MLP neurons of a small language model. Each row is named by its layer, matrix (gate and up: input weights; down: output weights) and neuron, and shows model dimensions 80-175. Each number is 500 + 25 x the weight over its row's rms, rounded and kept within 0 to 999. Numbers have three digits each. A neuron's up and down rows have the sign that makes its largest values positive.
Before each neuron's rows, "fires after" lists the tokens most often just before its 100 highest values on Wikipedia text that the model never trained on; "fires before" lists the tokens most often just after its 100 highest values on Wikipedia text that the model never trained on.

fires after: " in", " 19", "n", ",", " In", " the"
fires before: "8", "0", "9", "4", "1", "6"
L10.gate87:526493476459468501530526471478520519492457494495574500418457475497531506493500492527497463515535518500501528534508497470476473488547503512474504515525522509511489529475467500500517484510483531474508505512530492508485476495525496482506473427534524542526524523469512507483483520550490511507
L10.up87:458501523522472461480500488505508454462513488545513478493498510487467499461584471513506477523490508502511489460502512514488502511482488501499454505587532459486477523527475484490528541538491461470517486493507505467495515480519485484452506485479494469471506504470497497476502516486492507539
L10.down87:530513542551470477483495516484474458505502479495487507502474476505516480491456489523469482472513505531497491493532533489493532511474528539459480475503469525472469503485524479518497548466482455489470516541493509519491453510489493494523491457477473510487558515487535520499517520528543496509

fires after: "8", "6", "5", "2", "4"
fires before: "%", " |", "5", "2", "4", "0"
L3.gate463:491499552507465505471495502502467510498475517512509515542510493538508512513537493499523509483478515538467499537498528527492541499513468499463519480488570487444453485519469545501490481473516512493483444526492501511519490527544489514539492474507484481487525484512492484534500490464511503532
L3.up463:472511499524449456556470533544515515460478509526491497494456477524507509501501498510525490479523487514505526515474500467452509474504500476455514550493485493464482516535480503514482520524514522459493455519528499508502509502508504509523466503513470502530514494516514500426497517503489506503
L3.down463:474513553488454514491505482503514504483496528524528522487542496530555521497512491477511499486490484506492480520477546505487503502527485504483436530454507498464499526493517538524511481510498502514536504512453517490474478488520532496485499566522555500469475453548513483540489498458549524479

fires after: ".", "8", "3", "9", "5", "0"
fires before: "%", "5", "1", "7", "2", "4"
L9.gate513:498515470482461546467504490521502466545482526500477474480468467511526501478506484509475502491507481517468489521480556512469523539493473502498535515515527487501468510506505570520482550494497497487523544507497465524460496508500475563494495454517503514523487512522487502496494486478521487563
L9.up513:514500499511495511523543527516510527460486494441492543492481532521480531531475502535442518452480533500512508516508533459477517501550497535477537503507504494460507529484484504543551491491520475489513472509511504503516480470533530489504451502479481507432480495504512473538488524485516520487
L9.down513:487491499477488524496469518534519535494522513465508491501544496461438511509451495477510509496522492474511512496507463435477534460548510486457513521490504519521508530482507522534481539432488484473549534513442483486474500536563452477514438515503530467471507491509508447504519533490507524510

fires after: " a", " A", " e"
fires before: "t", "th", "m", "ch", "r", "it"
L3.gate51:449496481489526468475485470466525536478501482494509467531523490453533423532491530498484518478458496508510502531509514518514480530481476494506486501519494521454526507467480461507564481522525496478475495509509495507491484509469517535510530491478515531510519476529521540506543502539492550495
L3.up51:482552501483530518474461483480479518521485467504491476535488470543507490550527506469495522495475527521539517461548500523496501525503462511514504501518497497485531506455472465495523537481492490503531457499457504505498489479492556489522517485520516499521524503532530548508531489450507506501
L3.down51:515541491563512500464498532503462514465500499486466497525523514518515514490488542509537489472521486513466439479494519473519504527506536521493523475505524492498538494467518507483502506465521465515534531472511544509526527441502531490498514505499516510543508492493539548478491537449560464473

fires after: " E", " D", " d", " In", "D"
fires before: "p", "n", "c", "m", "ab"
L3.gate158:506460473513495471483470482483490473479492469517528484539534491525539455516493511503506518501517505512521466473513465536509537510499486482496465485508546540481484496490533491477490487525565473499486456549481466484480467475482499516524534470487503496482518480516500521471498501501464508513
L3.up158:538475466501508463464491479519477469479497476501518534513540497556487467483515522524480519530534517494533465498505480513527508512487476465478478462474527484535488499488567485486473511519533479464502508508485507473488504486468459563474463499468516463494510515506453503508535476502480427494
L3.down158:439511490492512524483494500524498505472472522493487462437499468505487516478467515534516513523464505499487542545512509490553519522471497495505452468517489507513514478485508493511497568507479540536522483475550504460472516512477477540482475525530521533509481518547516516501459503485484482497

fires after: "|", " in", " |", "-", " and", "e,"
fires before: "8", "5", "4", "3", "7", "6"
L2.gate312:492506489532495507470509466529541507495457478548522461510511537522548498503524501505520501505479479490516503518508563484470512486518545494511463481521535520503489493489526496486510502536534529506491521507502450504534501485526523476505515488533523499489526487495471531509505470512499509507
L2.up312:481529493511501485495493495523533497513528498506489488520469503516514518455488511481507542536501458512529520486468533510505483498495526540556464489562483539494492482475496485511512491521505510493480515578493511521507521497492543457481477510521483500486494529469483528522486508483540487494
L2.down312:472523480528477506544557478515514515523492502528538487497494494496512490507490530460498538495517472464475491492488491448495535538487521490498460453500460532445463482543466472512491488508506507500496523511523544537513484487499474473448504520560511523514477538491510508551506536490539510515

fires after: "2", " 0", " 1", "1", "0", "8"
fires before: " |", "6", "2", "7", "5"
L10.gate29:556501457482443471482515506520477498511452463449529499515521476485506530517499452486494512545514495562537505468502478501515532490454541488472533492507507482481440495492560473524499534540536487526487505496533500516492489482533489525506499478513507514484487487465511502483492504498496522527
L10.up29:449517503507535484480490501500524506546468500499498528514532474493508460531500504491512512507516464538506484470454441450508546510503522505514522481513489540477490476503549512558519506515542525531554544532524487487494508536496449514469476504487470500516501510472540520470516515506533469515
L10.down29:512454523539523521483518463507475544467491515524485515452489499520510487494456514509477483485462543521478492507567509487481481511500451483488501528505532492475492499457564492447523496537515507492464525465489472471498508497503518504512533525470519485483500498525524474516503519485493509464

fires after: "2", "1", "4", "3"
fires before: "5", "1", "7", "2", "4", "8"
L3.gate406:484470479481473490525494526506542468486489519525520515529514500509556484514517469504532539471508532510498506511453490464476495494508516494448488501522474540503455523514480451463523486543487485494481506517481498492496488464520474524553482463496485495493527528456482508467539487524502489530
L3.up406:507491495461568467505469513525512514484507468522551459577503542478537501464488526518561549477514496504529507504487487524493543527533528478517481524466473573471486499517490488496499463537504496495473472493535508526512488477517479520507478461471496496492489506525521511497514520479495490510
L3.down406:497474524525556528470478533562580505478538509497497497477531512501531529526521460517499505448533505521511511486465532499489513482531519527498508462499499497522513509488541512522527498502483533528481494501481467498458499487515542515524498516465528511508532521491521482509555483503542498506

fires after: "g", "em", "u"
fires before: "st", " 19", "ust", " 1", " 2"
L8.gate399:504498477547519511512474532511470502474499476511483514505467500498501466477462524462537506519495503473479523517480492478497505502551490468528494509479566493489515512543481527538517481510483486446531467482470534542473515508517536491478513475494526493496516475474560515482546528517489472486
L8.up399:478483533534481494520507506497514469472516463529494498513510483477497491526527480555508475501540455480503504514486465521510525468465511510532474501531500501500504490510508494519503507526509514453445493547474546544490481562510521489484502462506483486484491531475472521513539490549457504502
L8.down399:474476493513484499521519507506497497490515450474492502465479543533484473545514454509506485456530489496503492509499525483486502458523539467526511492523500485532498465537490494538512515462501458515533542497459499502460512452477512534552503513515480499469535445445528510484475473517474455487

fires after: " a", " A", " com", " s"
fires before: "t", "m", "ain", "ch", "r", "ound"
L11.gate463:485519448517515464478476452467487506513459530502532490488484493477513543496515527528484479509455501552513454478491503487528483507522477486558507475513512492510514494479459505466482484505514514440470500486523531518531465496499542532491529457480508516511514547477480510545499514473447471500
L11.up463:513518486514484504467499491464484508487495465507521521522500453489482487500465514477536516508503562522506502521524523503431523494494492490515467474515545499483521477479506523508497498447509525558476439475507513498485491474505502546496515463511487457522537491485521527535505527484503490437
L11.down463:496484505523500554475484498536488465471497509510523494489545523473509504510444474481519497491504525532557510507493519474489511491536547561483493550498451492495508517508517516467539563480513480511480479515497523513469507487466512483509471526495539501517507495489465484484468494508435480482

fires after: " the", " B", " A", " C", " L", " c"
fires before: "v", "t", "at", "f", "b", "ber"
L8.gate15:506484499549471489493484470471498492465502491483528464505532488528469515470510524535476506530444544438498537489514507510466511523514477511526520519493516512483504516456505507453467495501472500500465461504514471508485541518546519456515525500490483506466504512492513512526546512552489463508
L8.up15:504474447526448486512488504501530501477474523509575501514523449469531503475485491494506458505507518507494513562514516514530461504526504526495527505465482558511484532503497489471551509530519520499514535528487501476512484490504515494511496492538510513495510500526513458479512508469538516531
L8.down15:475503482513515501477506458529539471481492521490487514535533507512526526512510521507539495540518497484497473462504471500448491555492520506488510457444507476494529532510518472457468510481527475490502484528501471455478532494467500476510562532491534537512535490493474522503476525497523489490

fires after: " R", " r", "R"
fires before: "ear", "g", "ul", "p", "id", "al"
L3.gate10:502490498491469506507503505505528498488454487519500495484515496484516511528534475540511499513470538510524489497499484483501516550497462518457464523500537465515509532519508477467521516508487538502485475502441467451516508526495468505499514445515505510474514520496498492548509515508499471514
L3.up10:505490491467481516473510500505477483459504469475511488518491497442508493517538514510514483476530510540494472531512495537527524516509467538503488496445491494504495526473480469469530515494499481525521534471466458438500511503492472459509521472598498509486517511503494525505525524514479493528
L3.down10:538479553507487526526504489536509474521543546474489494487471525468447502507517522475479529466492527474486477484506480481488518492533520448479491542468526477491483482515521491510541530497498546495520510481494513510472527487503511488537567506493456497512506520499550533495476452510535505490

fires after: " M", " ", " p", " m", " F", " g"
fires before: "s", "ter", "h", "ed", "c", "e"
L2.gate47:550485526487490499512501513535445475513447539511536517510478478455481510462526504505517505501447483493468500481496508487508516472486487480491525477486511524499488488499477471479538523520526538565523499504455463498525474535529488458485536502521511505495513462520498499505489527496479486487
L2.up47:531495474496490514532485471531468460520490509535504533547476495500505489485566491534519528467490470525459484477464469473504494489518558480511536484503512511498481490479479490529497522527487468538519508460458499524513500534516515463525481471478559449492506487510467481478481468485525481499
L2.down47:517481524492491522537534537508458499463519551568514551539499478499481510487508485527473490475426527502516501446541458495490477527523512478557511507532465537497505512473531467498520488498511514553539483492489521505526500532489492507503492514507569495483476488517473515458490540498479493467

fires after: " 19", ",", " |", "n", "ber", "2"
fires before: "5", "3", "4", "9", "8", "7"
L8.gate17:516532508493444489490495519517526491478502491492528512523457510503542509503463465482476503507491464467484513492474502534481490499488563513486496519501485527473459498506470432498548499542476474491463488516514497538502515491509435510491472460528485502515536541526522549485500539488485492524
L8.up17:537484485508518494509524519524524522459537482489531469504516487498479473482520505550529485529530476476526537476443539472492516547494535491466464502504499488457513481459475472540490492496474493466482514488515473463517519512511485490501505506506510512501477507492553497491499509518560526519
L8.down17:523479516524520496494525552575531478489497501493498509493494511511472498495503481495528496435472511509499538518476539491499506475446511522461549498467501483512459456478469484525519483509451531511515524500486472484497467482468487500527474519511538503496536494495508522514515534493499550541

fires after: " the", ",", " |", " in", " on", " an"
fires before: "r", "mer", "u", "l", "ust", "d"
L6.gate546:529487508475463477540457472472522517488485464461483451516533547506508501499484501550452497484482510456519494520467534462507552534464495505518508512515511556516483494481537445510514448523525498504508477493458513482460493515466476531534524493503485497448505506462514491505491498520472507550
L6.up546:508524469453475493539515485489468545534485508482479518472508533542510485511550461515504511490494548518497518478511490453492514499458492522474531477510468527504437473473547496477510561481449530460445478543472517534457501547493476517490546490510523531524524480529478493490515486506502521536
L6.down546:528496498465467504477524557500455508497490500494494501480486491540542511461508493514492512545507472480500504514501488513524477537478453509503554469487496534484481473533502530494494518523521485519507510458496509501500499507505564505470551487496532489531476518501501491514526490492472498444

fires after: " d", " D", " In", " m", "d", " in"
fires before: "n", "c", "p", "s", "ab"
L6.gate462:522505497489486531519543511494486483479483498489560491500505500490477500519505489472514508497509524509511494475490541484517510507506477457486486482523533488491479533475533498519494481494539467501502436535513496499477457491487476549504486512538497548485534533467531472507509498495486496553
L6.up462:511491497525452472505484463535507463483490535466520486519460496523524466530535549552478559503495491467558471513498529510544519495484447501521479510491483484550519551483543496470525482542478461514499502505475491451488511499491456486457535475516544511480501517464462496510497467478470474504
L6.down462:443501555518523471505518504503508513522473493470511469472529536469474450505534509469498505493461465479483534508504516505520517489483437447512483507549528498476491503514519564521524543502521543482549460510519484477493498466506510542452455553506551541482526497473493514507535493492491536471

fires after: ".", "8"
fires before: "%", "3", "5", "2", "9", " m"
L8.gate511:506468493516519496509489485496481476523485489486518480479470520514512465505496446478523515494514450489494519511519469478436516524476505527496518472526507499517474493513511558503472527514554507475514491532510468507516503533481505499525519461513438493467500520518491491484516515505489442545
L8.up511:489505482516473506500474536480535491499470461482504498516512461547498535509460516542503465445507489487459497473509491445518468542495513496500498563512486513470496521532471531490521492536489508515499530511517485528456529524516486519498484532486539482497522520498492505517506496462512540540
L8.down511:558537496503490510518553471551470521497527527506504492515497500525508524509479508525453509487473487467547475521478548441479481494493505501566522520502514480522535517538483522506480491469495527485547568553469487506497533536486522519530538511508486509465509497491489518516479523508469488531

fires after: " 19"
fires before: "6", "0", "3", "7", "9"
L3.gate373:542473477468498483450527521506549483498516490506520501500510468512516500486528458485471497523474507453500540521469509525459505488487500527486450531534486515504458494475472490488489464521502507541478471513497484502515435485489513504488497454520486502478532515493515498483470523532526538516
L3.up373:486508522518492539513473504494494513445499527533527499503452521487553502534497512526488518503534455496503495471504477470511467478479570489503516473472485507487493523498505451544520515494524497431477522525513494524460539480561516488508475499515528486501485514493476559472503525494515509496
L3.down373:520474532503523506524512485544546451492485491472518529506492499470479482522509472491495497486530435501521491501530505480472492487489526532505494461475498549502465529482511474509524472552478505500481514536479494488502487473490484447479490444552534492489493519463505549494531503510474550507

fires after: " o", " O", " al", "ist", "il"
fires before: "p", "her", "en", "er", "t", "in"
L10.gate154:503455497531480520512495471509472514493524497506521481541519495508527484539497542488491482456526513506494477494489481523503489510501504476502511484533527489488486533507500490501493518513501501497499511526550480459491495506527533494505480477453434502505498534500510509464520521528479495507
L10.up154:478513461464475516501526523501536520482499480518516491518527543502492490527526495484494543500529497534523503483515513522526491482444498535496504500492484504478525554484469518523522472470513467521495470463472461532527527519513526514489472491461520476533475480513559518512518486517501500486
L10.down154:482522462530479471500503502522548505517530490502494516513489479505486499491448453527461527508479456475555495440504445529564484534482528485491543475502498472495460516483539484486491489468537502527523527502481478499505485492487516518517491450524497510510499472493501497482475497526488502463

fires after: " |", "-", ":", ".", ","
fires before: "n", "m", "d", "l", "p"
L2.gate5:455501459467482483491514510509498435510497506476503495476539520468481510467513490543539504479418492494486475485472513492510547519479504499489499526487496535485503514496439475481543451471498486549489485463492481476484483516545466512495567517506503525485508468535468535556491482509464512540
L2.up5:483530477452502469510496544538471474522516499476484478465520539501492509461531481520560527474502497478513491506524574501521525511445480525528521511499468557489486482471470477526502465471460491564523456493484510489498481529481467506476535526525523547501487505502463531508489489517512491488
L2.down5:465510511504514524493480521480490469538505527493503438429554497518473534446529530538492460481494483469494495499480535474505522517478492517505515498491469527471512531476463525485482491442530464500501468475499517509487516496476475488466477501501545566552487503512492545518548506495498509509

fires after: " R", " S", "R"
fires before: "g", "f", "le", "v", "al", "a"
L3.gate79:479506493487543467493454483467476464511472499480515489530494494490519471522497433534501471494474505462485506462516523544501528493486459506524465527521482540501533470519499459458531506490498518474494470476479454487503501485497498508532527456537488524450537488500505510518474490485529478514
L3.up79:462490513496466530490485509474534448487506484470491496503480494481508491478476489553519510499502469536530549525488464500519563530481495515503498496471493494520494475510553486484477519481478536499460505481440467495539492521516497539465532453546501489508494508500510508529502501449519494523
L3.down79:465471528478508512442467479531498468494475535521516519531522524524470514495475531475504502518471544479521529501462517542495537483492514513528480508472545489497472442505488518529505556487479492507516507466485522510506517537525486526493527530488449438500482467522527544542452511518497520475

fires after: " 19", "19", "0"
fires before: "0", "9", "7", "5", "6", "4"
L8.gate148:522509452478488501497525494435523500470520531488548516474445472438501477454479497451509468499479489518510545510479508499472509462539518488474480475517508482529485505502518466462478477549464510508465501511506506517525473531489489528512463480511492509511560487523588492478475512488507515512
L8.up148:492488488503515513507487509531508484522495475529521521522543493508472518521500459499512533557540462496499484485483489556480513492480526488486494524524486515465522490499492557493507490522500493482508515511446480495495499526530501453499474488532531510488485499515484497510473460462494515519
L8.down148:490515506514508457460494501507526517493499497504508531464502488534462509512435499463470471475499544526468522530490540489527500434514501525498482506469466486509479504471470463517485504524475480523471487505480483489520466479467453519468443447540484512490538499542492531474531553482525520515

fires after: "em", "g", "o", "u", " 20", "8"
fires before: " 19", " 202", " 201", " 200", " 2"
L6.gate317:500517444494453481507496507494500475509506547516494472549460560464537480455483480472520476504484485492482521473461493467504531483498504528491471496485471474522490519519491482500504493545493492499508520485464498532504483518504454476499522455536487507526500508477539543458497508496428479529
L6.up317:472480492555480488492473533491509554477475499494523524485532484478515500471485478498513486465501482488453496489498483503452564454505543528505534540522477509513498516498515535543492500522494505495505507493504514508515487468506519518499469485542491478492498509488554534487489532464452513505
L6.down317:477475490504479545497486505510468533465473506476498493513503490480504508466528476505457509466491498412464521524479520433488524464532530493498505492510509516555537540481477514600505494538476484515499481489457509507502513506537500501518483489515537499550510522470493545491462529451473494491

fires after: " 19", "3", "2"
fires before: "0", "6", "4", "7", "9"
L3.gate27:464496479519449514523507495473559486471494499487541473526463483489539466490474508510484511485492464531490553510474476472513527468470531527492475503521502511490461518521462456493522503602526445510510483511467430491503493507497512476508488440529536465506522468481546525449486486506482528550
L3.up27:502520475514501495531512486482544509501517502495521497510507499475513505544484500496518514499522411477501538488438475487499514520471522470468483463543504546473454500482477466503490492517501521522476516545559475492513504476481467516475489481466491494523448530452543502483497519568494507530
L3.down27:501493503508497509514544508526541446471497465472507517487520530485469537492491453463505524509506468513525512516527525513494491474511535529478495469472496554488489520493500514491515450517485500503475488542472488523480485499475517472494497499498524495490564510501490522483545536457529514530

fires after: " w", " C", " W", " c", " Ch"
fires before: "n", "re", "st", "f", "s", "v"
L2.gate569:493478488511467510530507482515517519519537489476464473512515509531506487464537494499454520488491500490490503504462557484506487520477460472444444468535546491490505492515462481479518470507496493464472536525518477495505513550506497489520533452470475500511496511487527508496502488555485479532
L2.up569:497480447530480456519559491507504490505541520483499500478509538522490483448520498498482456490517510481492494473490498482504474499485468488471509478524516474486540489532495480506470495503484497470507528539524524482496537551493503502465497511494462518505491539528487456459532453561511478488
L2.down569:470544483516505461509462506546490504514519536494490516499532505479462495444537491509474484539531521513541501477499488459501504486530480475504507507488511498489553522508483481524504508481475490506520472482486549529526561516537495539516461536481445502503517529497507495481532495516484500483

fires after: " in", ",", "ber", "n", " 19", "ary"
fires before: "4", "8", "6", "3", "9", "7"
L10.gate545:474499520495480504531553489525523500525468480471494517539496458554505513505517479493487435503485518521456550511525488522487526517503503487447505490463509517451455519562478497533524518480507466510536511501515459504481484502539498510515446455520477534501547478514465537490489546492480515527
L10.up545:474471452516492546479532479486486459504522517542472529482481494496498475509481501499491520495525489513501491496505459456512530490510496519526502533510511470449467483542513512525496517517531493534526493491461489503435484482502494538501513473522526512481525487486479460519483477532482492500
L10.down545:531501505541504519511513477520514532473529471506513515517493454542505531490439472523488559467535496463450528507541536422473564489523502478505533506493476523498462477488522484503460463480476511489495512546504476492489458467493509523474500488540502559510496533480531531503492490467533495518

fires after: " b", "am", "ra", "b"
fires before: "h", "y", "ion", "n", "ed", "s"
L8.gate3:558502530474443513510542506504518517488475503524563497523503468494460518500506479472511488473478457506464494446499513546495471511529523529506508482508495495481499549519523509504510485448482501475518432468502525522481457473510517516517549501553484514495504499539479491588478521529469486488
L8.up3:556527542519498524506486522491498524481475502543507530574547489484500515469477544504528453514472511501465526481466534502517473536475492492482498497507473490505529492499456516509503503526486519529515510487515516515473497496517486516476499481479484479453497469528481495471515468491484482522
L8.down3:475514500538489481486490534477509510470571477523468511513478487540531501518423513510499494489456472488497490463455507515507518526548492497469519496543499511462528513491467489498448533510488461519458516502489444513487513520503482510527540529466499506538511502467497493470468494481489494478

fires after: " M", " m", "v", " V", "at"
fires before: "s", "ter", "er", "ch", "le", "t"
L8.gate215:488488512479469476477499485520520509481456492555532537489509511495505542434516510524508465460471528521492526511536512482496492503509460531496481479536541475526500528515497495511487509492512529485551520483449525512493440500541552527529471492494496518504510493534522483464509499512492522517
L8.up215:527472493521475506494505507521479501528505522504506493538533432464473495543501517520480543477473517505508528465491523467515519486493488491499513492478523517507505464480501487500493534452551492498512462474472517521458521541501484479517530483528505526507493462528489481499509499537509531467
L8.down215:460503483470520485471482510477515517489518511529449531455529495498473496500500535523507523492449535465486515523509443481491538479528471502490523482491483541494472541472488509523508506503503527542514516506466522541476522504526510484504509500519516521506481529548539495474488510493498536444

fires after: " |", " 19", ".", " ", "Q"
fires before: "0", "2", "1", "4", "9", "8"
L11.gate36:520533483553503490458512538526533517477492470501490505508488480476533497516507494500512539446523519451442523488440493484483483483538486513484517518488505496526445508507521495516529481536491478486506500531519485527519490508484517442503469436523510529480515506506474576527455507464492503509
L11.up36:524462525489466525526497464495487444511549509526516471496485504518502537457472474508458472487478483528526470529496518500510532492516473544481500506459477495494493506465477523487512518459496493511434484550502533531477490501500466498474522489486482540456519527489515520557494538507426490517
L11.down36:512508547554485499524522509492543494508505522485483495467527496506479503526521512513499551384499500469496513490490521523495489491492499500477511491496494506476447540500488503493530510483506472472534534546497484478517515505501508449516497519506548518489548541493511524483534502501491530500

fires after: " ", "u"
fires before: "er", " ", " |", "1", " O"
L2.gate150:521492526525452493489532489467456488469510515502486499496526506479525511491508501489466494481473524448464501523476522480508514482502498504467486475509541479474500501472523570485495473486498512521467534476539463426533479495484473540519576479511495480520506479500534479515517540530469499505
L2.up150:502518531504451532530460531526502525513512455490485498499518482507508508477438510545588528511480508494500489564490531492529514531498468498498510502490492525499520489515508444538535470470540489447519476516459503487489510518513500505525519489483486490509502480466562524501519490515485487509
L2.down150:469492482508534517470547524514476470506472493516515543493535485467498479505478486486532530436480512440483506551525471524517509531516505539517516508453523534492459500474529508519537526503492481500514533491525490541505523522512461521529467499519464483483581479503494519511510488459485460491

fires after: ",", "2", "3", "7"
fires before: "4", "9", "6", "5", "0", "8"
L8.gate95:530502485495494489458467493478554489460504542485511493516564484527481494533484486488530497507508492490466541447473525521520537484514543529488494457441505490456513491527524481501472526487479480518515490517466450496488496485536501531494496491526481500495523500517543514485541497509509500530
L8.up95:471487521542525514462504490488516478526485526459510487546543501503488496489512471472507486460506516492462499501478525488477528493470507506464491542519486489470505494537482513547490519556472468506551464526483489459479506478521542460510465522498497491490540500471546524473488485501549521510
L8.down95:501505498514495478461532490565499507485465464513496526493562483485500518511493495471490496476547498483524544521520532450466532463436526532514499504473479454502501491493475497549505501513463469496537494478486469477510482472466466468531481511504494482506530505495481511504514485497540539509

fires after: " c", " L", " f", " w", "ell", " a"
fires before: "t", "e", "ag", "ies", "at"
L10.gate55:497473492500505496506478477512495464519433503509517515478486496519504509531509459533526498528425518542510461450516456533459489516516479513469473494510539557489503495537525521486502465444477503509490503518508489515495509500513528508513521459494495531504514486502463531482507523516498517489
L10.up55:484432490513478467468435484530489529524519462526566514463531481495481522495499437467540474485533498510501521518496522489516528455540475511564508468462530517549519518519506485514531494500526537508452481440475512514505527502515527518448494505502538456490502524490508484520504509490481547520
L10.down55:494498529518491558508488503524517499504520512503535525520517504559475489454462480461500478490507454511464498492514518528498511521467458449541482468501506501530518503518523483477473524533540483500509526481519482511479466490538489528466546500494481549511481482468506510493460541474551458511

fires after: "."
fires before: " |", "%", "1", "3", "2"
L3.gate574:502502523517484488509461475496517521531475466523530455528506482509503486509510480499461490501522483519475495518431468505459509476497472488490508495530541466513524463525465498453531496525473522472503490517510475518541501522513527446493516473508473514500519458478492503496485519482499508504
L3.up574:494503561508488501512477484499519498526505469490485466494505519547539519548497494471526505478527493483469493528497559529484530491530500542546466518485519464490525509489531533525523496517496533497535499480503526534523503529507482524489494533513484481478485479513509489519532502527495445498
L3.down574:449501537485475510524497452506507468501538456506488501512515511520497548494474501486532498448478520492459492482504487503516542513511531505470540538482537453522456521553485563535499523502506490503532482515497505482488523460550529485509492551494472498521496478528501513474474541498487510474

fires after: "u", " r", " ", "(", "un", " ("
fires before: "er", ")", " |", "p"
L2.gate98:506498470522450502518541497473480482498509494536510512467556537436463449505497486491515524473439517469444437499488522514510549468490493465513490501501525534499488504480537506481494491494513477536504504445452501489503468572495486507507538498472531524504502491486514470520500475516495507523
L2.up98:504523536516483525520485468470462521507502478463539491493530464547513468491456499502479478496506537486465517486468544485504539439496472513509490469521508539476556531512461440495511505515534491484526508504485508470505515515508487512462516508495497497467484504437519490500531526521516497559
L2.down98:474526505460512541471525526518506478513506504510558499495558476483517486501503453484516491448478502551546500562513478525502529526528514530528466480490475508458473519473473495515504487501476460522530485498486466526505505519492517517514493443465499519463515493478512547460503524467488467487

fires after: " B", " b", " c", " C"
fires before: "w", "s", "t", "o", "at", "h"
L8.gate122:508450488499507519485514434520536509466484520473536547512513498440519523520529483497471483501457479480514518550507496534477484509482510513478485489473526487505506516487525473505473497535461529504522526476516484553532483541511494523530550473489477524485492469543524446541555492494483466511
L8.up122:515485496484471503506518468535545467457461451476509491527509489471526533488491492543473510485495526479517538525495453497493499569484491501495504489491453521503483490497471493470508492475487530545501506488490485482483537516504508494496504516501509489473536523524481536521509488467539535493
L8.down122:515513475517486493515490520492468555483471490537491521518505493456508479488515510523515467487488530548520483484514506479485462526492560496491506456475493519497508497513487508461491506522566513492500528489503512469474460447491531534474527505493530423487505515493474503509538549460506505516

fires after: " m", " M", " l", "l", "re", " C"
fires before: "er", "ch", "t", "h", "he", "ive"
L2.gate323:547468486480479506484492529535510509467429510497518515477536507464496462486500523520516519516511524532501530481531487531481490509479516516488528523465524455521484518507494529487489492490505569531513503487518469524451500509503512498564500529523498539514515498530495507524489540501481501548
L2.up323:535516438492476508510514464548513494469435534512519539460477505517476477537488521531479475475550495534484475465520469491498478497507503489514497517500501460536519536527524527512495503490482541499527553471539492510473495511502557489516501498485525497513527501495475485476512494514495518525
L2.down323:540530486494502505481481484500486512465492510494535568506475498522482487485501517486467508466515536518544546508537509495506491487519507485478508524532517487492509527442490485517488527475482496510520505512519539550514487493456523499518502519514546510512511482519483509482521457511498556500